{
  "vocab_size": 8192,
  "tie_embeddings": true,
  "init": "normal",
  "init_std_o": 0.00546,
  "schedule": "wsd",
  "decay_fraction": 0.563,
  "decay_shape": "linear",
  "batch_tokens": 131072
}
MLP neurons of a small language model. Each row is named by its layer, matrix (up: input weights) and neuron, and shows model dimensions 352-543. Each number is 500 + 50 x the weight over its row's rms, rounded and kept within 0 to 999. Numbers have three digits each.
After each neuron's rows, "fires on" lists the tokens most often at its 100 highest values on Wikipedia text that the model never trained on.

L2.up36:517561546520495451445491549510522474555476520490540538519467504518502550460496495430422438502543585483495551540458536568465632499481564497467571540528392544446478458492595438493627513501430444524488452483468441522538449576582402378500483511462513427539497463492495444486588479597506459518458446503524474501438547459503429393545458553449520458445395521573476501391511469508502520534525535586482471481584472594553440583452433407497431541534445497487528476460553475571463399486492545436550462585502519609552481556476501534523453430456520511478497560537461497425475418527479376553
fires on: " (", ")", " |", "M"

L5.up160:587440530535447546404484404557567473550468422488490463513577566596607539493481402563528515458540587553449539508550575515501509535483521557511446539448459474416546509541474577442558433542464490496504522494512498438473529479493447418528544413566483458557569327505532480541470555415578457489522479497496419465508494523394494451559479591497483439532514539479513465477533497423457572532460488510552598528564506446476506497453474523566537513463510549476462511425503523541509433530506508585472492535537476448472539585491539478441469501549576454491556517518506524466544483475478613370
fires on: ","

L2.up979:521370501453550511515538523514513519348589486446473515472606494421437481445562418541515592358580439524480440526430557558509501590497437593545428513480596530472469528483423494432553537545472500592433419448466498445574525471493547477514450558472528479432468444552578376499526505542519468475458448515532507503532553466472570520535530499526485457554467506563561511533505544504460450421553521478466499587525474433402615526536476478546476475487573419569437432509390578486477425558461474465430504410496509499443597496512490422444490497481562600533414433477511500501530510524478466458
fires on: " of", " husband", " for", ":", " House", "ress"

L2.up1607:516434596559553494455498482435567478532474621553418595502514469472489494536515593556475512424493502418499479454414475528484478542558485564442549583471439547517518546506488453443556518514556580487533504499479538480646489512533542489499598511503525481520473507544545493562490637495528390533443453534558449469424534535508520461474526424542500549556572474460534552446493405504524477523507525470458492544408424533500508512567485569481427562502518598505507552453484527569529581565457390436588428497452584446465491488455524550474467499529478465522529502561517394506504468472452498500
fires on: " and", " two", " to", "ure", " day"

L2.up478:501445521556508432458480516508424515449503583567622441475515521408567544520395447452465622545435466505517497506523434432568583452422506512546482516582450450465519477477491474461512502480616455410436442471510553429512462524423472477373481507560418494452428508456507544542525511526423532504535509413461562483463554505538484410599511507469514542493517524506494492564542567482426493476467547608535487537475469544554359527546452542515542468478522554560547515533464593475541423518497474478494557510432472603530408529532540506498499529572544456475459539440534521589540446503576487504
fires on: " of", ":", " including", " as", " 100", " include"

L3.up1471:467475453467513508509452533458438454522521440544472501450542567492493494534536508541493485526483446523460359487481428452471487474511415554518400456458394409489556516462419478524531408436589546562527458423439496432560471580508488462489459483492405520478496415545532522496527480483519451442513468460361511612488543442512521513544449495513446450545496576529474410627457525482588571435560477484512483555507529505536519587553503537601477513431516456577475463619467558525527468560578546548441533547483483524545601555571526492522553463500523563455488523498451578535529569518470440535
fires on: " |", " for", " on", " at", " in", " of"

L5.up984:493497535520385538419451539494438461464539534505523513548510437514470520530514555498494467484449374619425485514402499520480429501470480545434526490494492446520509599553577559471523539511464480444476480495518559545483422499545481625591492417488632493539561536491540445530571502506512539455429557441453480532544384421578489431464473514490576510434517502591503384487489505550531464497493493534612495461579557547507528489537540506468528453485579531465508491454519482444534424474447431483468499596497460503498543449467565490524522526517581455522538500520476507459487464545563464552
fires on: " |", " 1", " 2"

L3.up1:568576562508445521462475449529478417442529565553531558613502497459553584563517470524500408615524469435565541509547500580536473389458481556491385481496531553432480513590495460450470551434452478419440496579535531466498566509450505562456562497512521436569426498467520446536529531454557563481460539481595481523555460570401478406539568483603507554434485545535496599601508477504477582499525410451556550502503477566543472499507407433432453505476487466494510575552577479522487511471535443561551483494541478551484514459598456494528513544469473484455555415531510640497511470539556595470
fires on: ",", " which", "."

L3.up805:426579524455580466547461564502464557640476474461457519468464529397508531517393547458464452368518527489539456438460396459510516445558500568585456489545505481498482592507564566488552552524545536521543547502463466480514462574553520412536522455502494460454456601434585509379460467570514530529463460564443414462570401509458394554520438474546435448583417434451497454604528513578533521500495518590465525556486356512473589476504500499500518492545608541610541480528457584479475559468496550518392551475398554541451454514507447473513494506586478484568415426537492427496486515510551476528
fires on: " to", " but", " he", " by", " With"

L5.up79:500479594524482532499538589417406480541508433540430442518554552518472571533351464486466513497430495475514426481445565506550524470348526501532502499532483530647473435578425498537514556424511547566565436594468535509537511465483488481590485436518504405491470464535577549505548515531590533462473486455469516499508616478536562476362463448466377548451503431466504459533518548458547465525561442492563462573502533429491448505449537499601445526537485454518459478496518497533531502496589488468503424480519577565545582580478469519523476511546533486534479481476498486473606509512447497469
fires on: "\n", " \"", "—", " wh", " Th", "th"

L3.up1447:512417554441420601480442552474501523456458560497559549502525577510520431588462508547405529524472541477494529555522613478493513489499536562538407487462509509550446529602564426517393540405498468474491507549504516531494622517502526488494475507549489446497602460480475428620466517593564572547498601518539518522495470465466432419555536472425530487542467443419491497562542502561522481471460435484567476512472486473483480467518491461463442480500587424480470517534501582485525535525551518548500482499534435534398449429583516477550537534579499449504553391557566478560437553527506492503
fires on: ".", ".;", ";", " until", ").", " because"

L2.up580:543488451439528509540553416511434461477522526496549483566447516548454551532553562499455530537507505468493478506543551531550460470556605570515396502555537406456489497452500507512487512526540512433446489418477583548446485511431537542506619510546508432630445428491502472605457497522568595454425449461412404453414472457529561418653541609513455509476503497589539509564465538440513565523510574596544480555504456512555409557407426522498551510499422518519519491557588452450461370456511536497534553486533384495538433517551489520521473464444605465503468428516593566515546452347574396498
fires on: ":", " of", " –", "–", " as"

L2.up1642:519481538665479548440490471625589522455484482436444503538547531530472507474529443534461480486419518536509532467506539490467471387480463489480445506596468434497501452526441463496477487409509434431465434495514528557448492491509437542518525396471631572573529562575517399471508503556538359606444530485518566513509486480552541453558502390456465554476523563405526522556495419599547528446518510600539531486459590450555551586550449503450510491369500519445437532529521513442471463486509554523524455414408453533516578508505541528460512530535535488497576448493480542547520478581591626480
fires on: " r", " R", " res", " ro", " 1"

L2.up569:466544492548496504554529483459519601542502453538442557486607560525513514498497503448474564463552519463456536565473453570510497472545458437425585495507507560495465532425498526501563564465515486439577507445484503479467390458508473486459543521459503518512413499489554511477448442471491452594452544450497452442520461472495438475472576514504488501518476499407536573427485476459533529503494548528551469430490548533482463519525542516433520522495586481484429538611537514529556493498505422474550492428516538442491472513448484453554473553495543506538478549507466484600501492611472549374
fires on: " and", "aid", "ous"

L2.up326:555425615556485431591532471544446529475490487484532598488532547537556485477469479520472499485427542469473545571466461542498578436511518617567499535495462488476546431582520493486590491468498456433501529574474440483470465487463479466387508478524448500460583512509519534508468540379513340508531485623470529543655520522535521490520435424540519436562469461471470534503489480547548544449428497574500463501551513539533529461526463540381455505433487505462421419462444501542498531613480485502541523493503465440407542449517538515445487546509549536502462468451479524482522599443546594503
fires on: "key", ";", " The", "art", " 12", "part"

L2.up719:537395490515504513522485517484543481459470453481472445469539466552564569609504476522492508448475532619483536512497499443536447496580473487467445413450562492544547540548573492430472516555473613487424437480417522514582439462556451542511418481500501494547468525450407559525491538602500565446508439517408525460492483419477530558535553535431470530472473465510513496493572416533488543498470569574535512388525449579535476453507441517484529522467478576473526472491477473504483545545508395553415515501525538519410520504521520422541530456419565502590508509531521532420515457406579510579
fires on: " |", " Score"

L3.up495:447489542489446517554507507503527468481411464505500531491455504439578454524462467563476475371522412453387514447467466529447417553566509556492561460490470483516509591430566569583381547555446549536516570468568561567559565520540351524517532445491505391376559538541452530494614550484526564495455507506586558456569463504619440526481512477501456545472506514562529535498465520508527460561496445510528475467550534528472531514413518499566422502556495412559453464531577491598482457548563518478440458551487553509474441487570491459459487448462555502576556451509478467548532457548538495616
fires on: " |", "at", "nd", "a", "aring", ";"

L5.up277:486444477397527499473529526389530442515442459484484508577489491489492509446507533471520462542433434467477480523444579556469479507535377480527462462419492431621494434513557487437550519482578522529483446638524501502565559551523509558432606470545526464562545479478489537544524475495469538533396387478407487501414473375434545450493547582576498545524521471509512441499435479612526469453605533503589477553457580547514510549473617500507507435469598641561610518444471445581479459511451486541450463541505479505423421433537530483559470434488559496559539597485480526490467493516540417537
fires on: " |", " 7"

L5.up371:534486596535532477444554425462475501457532541396480495520604446431395583497431562508474565507386524517494530616473570555534501376430380497499503451480498449460524495555446444473472573469476515490508410543489513415573454611548534412525494509408514479480500507566465530438439562440543483547485523488511531535445448511577518440490410558498475492509526570407464396395528548441441457554536486429527550475486505485508491506447487472547436523528540541538533472444459430627491535417562534489433491513520487456473454508445507443499555545482510467539515504477534508451493461506381525493
fires on: " (", " up", "-", " \"", "up", " in"

L2.up1665:538500499594422596505524461510436513419487429510469404545461350520447464508543467500482437448534561539578575452505559555502579441570554568484475437416453428458629488497510532479588569456468415503546461523572492416443552535492517497527513504593504560513449342472439513525536520501505490434514517456472501510556524479415552535556560527508566499440478533530463429543524486447405482515551446444555542521557510527501555490458453553545444464449452582492502577498549526532568445471473535500490491540507474417524537538532528518495501489552427558535574553439560559521457535491505505503
fires on: ",", "),", " such", ":", " These", " as"

L5.up1661:539457522467583473520583504469469476518438478540457490538528489465522565561522527473439527528489521503578525487515493452500489425511469482518517517499501479412492502437481505486563602511467455452534466514530641500471500492582532437571529512433548498540443511482454481569591488510402520468514492509571524469440497561444501536473478525433581563514520441556534518466539454506423501562504465448478441469581476535512467518477513500557446486461540460469450500425507479489520444507451426561476583611525552473456456558538556524485609470560508621501595545442517516540511451432473497568
fires on: " res", "S", "s", " ass", " ins"

L2.up355:526442519597513580494419416539454511504451402526488459523518436512473526481451502465539552553466487453544506529556474504490482465505435486504492549496559519385436555528524543393579537484530421525510406463567547492441412458459550507532480511480531527447556578663475587519516473504418483604579519498555651495473449521507530454452450517451439525451514492525544520510485446553473549407584581445600425529558522462456480491569536418565423488479559493549486566427491566537537494485523543639474501496414543596583474534480516537427569429514501587577540543502527558481571519400515552525
fires on: " Gr", " ass", "ri", " cons", " Val", " ins"

L3.up1461:542462486531479579452550576555547454471527559479456573511576548511472464522508428435517436479475503488633522484475541456491469552455459485524498514515485512426519522576479540437607539489387488515455418490471547534400453557494531593425479527467639473529408393483543411468529484532531549531461495436627460554621493488532514465539526438501451464513500545496533460561435506558440460514507451472429441509529478513548526471502415593493501488541518421517585526483487525524511446477484496465509497558520493540480490452468461581505577524574439516529520452448537544486491451476635491489
fires on: " only", "b", " 2", ":", "2", "in"

L5.up66:480566392424434479529530503469526450534613523486602500491563527476563518481494527477584444490483504472481546420429501420597482516482450496544524492538484481498439530493551554457496491444425475449551505513541443492421534543449542388469573573492572397424389440466598401487555532517459559474586561500554545540514586559541551507524502468501588547511617492475492471548488449523516483594575434460471512432525494473513433499506459565470462508498497505507507550500505500536391491485559518448543513538445450492498462561536509409505531447546492415531539524496432508489524581414470426515
fires on: " 2", "ang", "2", " Long", " g"

L3.up1088:568468499521541483399440454409459515445449480532409433505562525475498492603498563476475518527515499417407531562494541578455492472458501574419530464476435484563589598522540465494470521473431509625519387592583436457466490477484506521485481545484486501550433413538523509513524477531513462491403391544518547449454492430585473461438407523477405488425522528546528469576464485590552531475504484542545515510511554454519563487565501486517499483503521434480513410488451451592517525485550485506477509552466479579582455459499516467551519455553597472537492489440533489498452546484389564570
fires on: " \"", "\""

L5.up712:503365492572491510459567535446501532444510436486457448578492517406534516552475512554500442583612449567446414483539509473518480494507603537502454449420533583505525490496437512482483482581526490414612504608463542385535530534487558500534476516484503451513503443495415403509522453418531439367499480516504538472469586465475519525514507506471463554461483557473388442506495556456496464558462508476553498537551633558510478494416492480500514487435567399430469520493520550558605549521453492507498403552454389542550466581662563541490438452517500485522525560502509525499486567413559545450
fires on: ",", "),"

L2.up1025:487429454473585581480491445423445499524569410516500443480504427570444452566494474563536532649441508476524529542539517494484501470482571605475506543452504534551502475407494518352517435461612464514503495511520554409563527513498470404540531511608418527503483422480563431519513529535517540524379464540529486506488457483428500443514605474476535498517478539417516496434572494461440517418619539586550490483541474468497533523477487549551463475563474572428498487488571379332530535513554446508403557505520430497476423500471445482454576603545489573447501553511443522530450413438571467549
fires on: " as", " including", ":", "m", "cluding"

L5.up227:595473458539545451486424536516551607475594462460494466447541518476604567432469498589462479491589533498510512503532514518518508618504522524504559510531527522429556510618539534561484468483537469498392547416489487425462513497432504395534439501549443506574467565546558544516500464459465529549473462487446458448480457516489497437531546454557373470471444456502488582519564549497579515382416530465439500459522472536518457413485496623454440484442527565446580625456500519540514468539386488588403519450497531526441492418467479406439527507587483479459506393488500547440419531536412549463
fires on: " n", ",", " and", " N", " by", " or"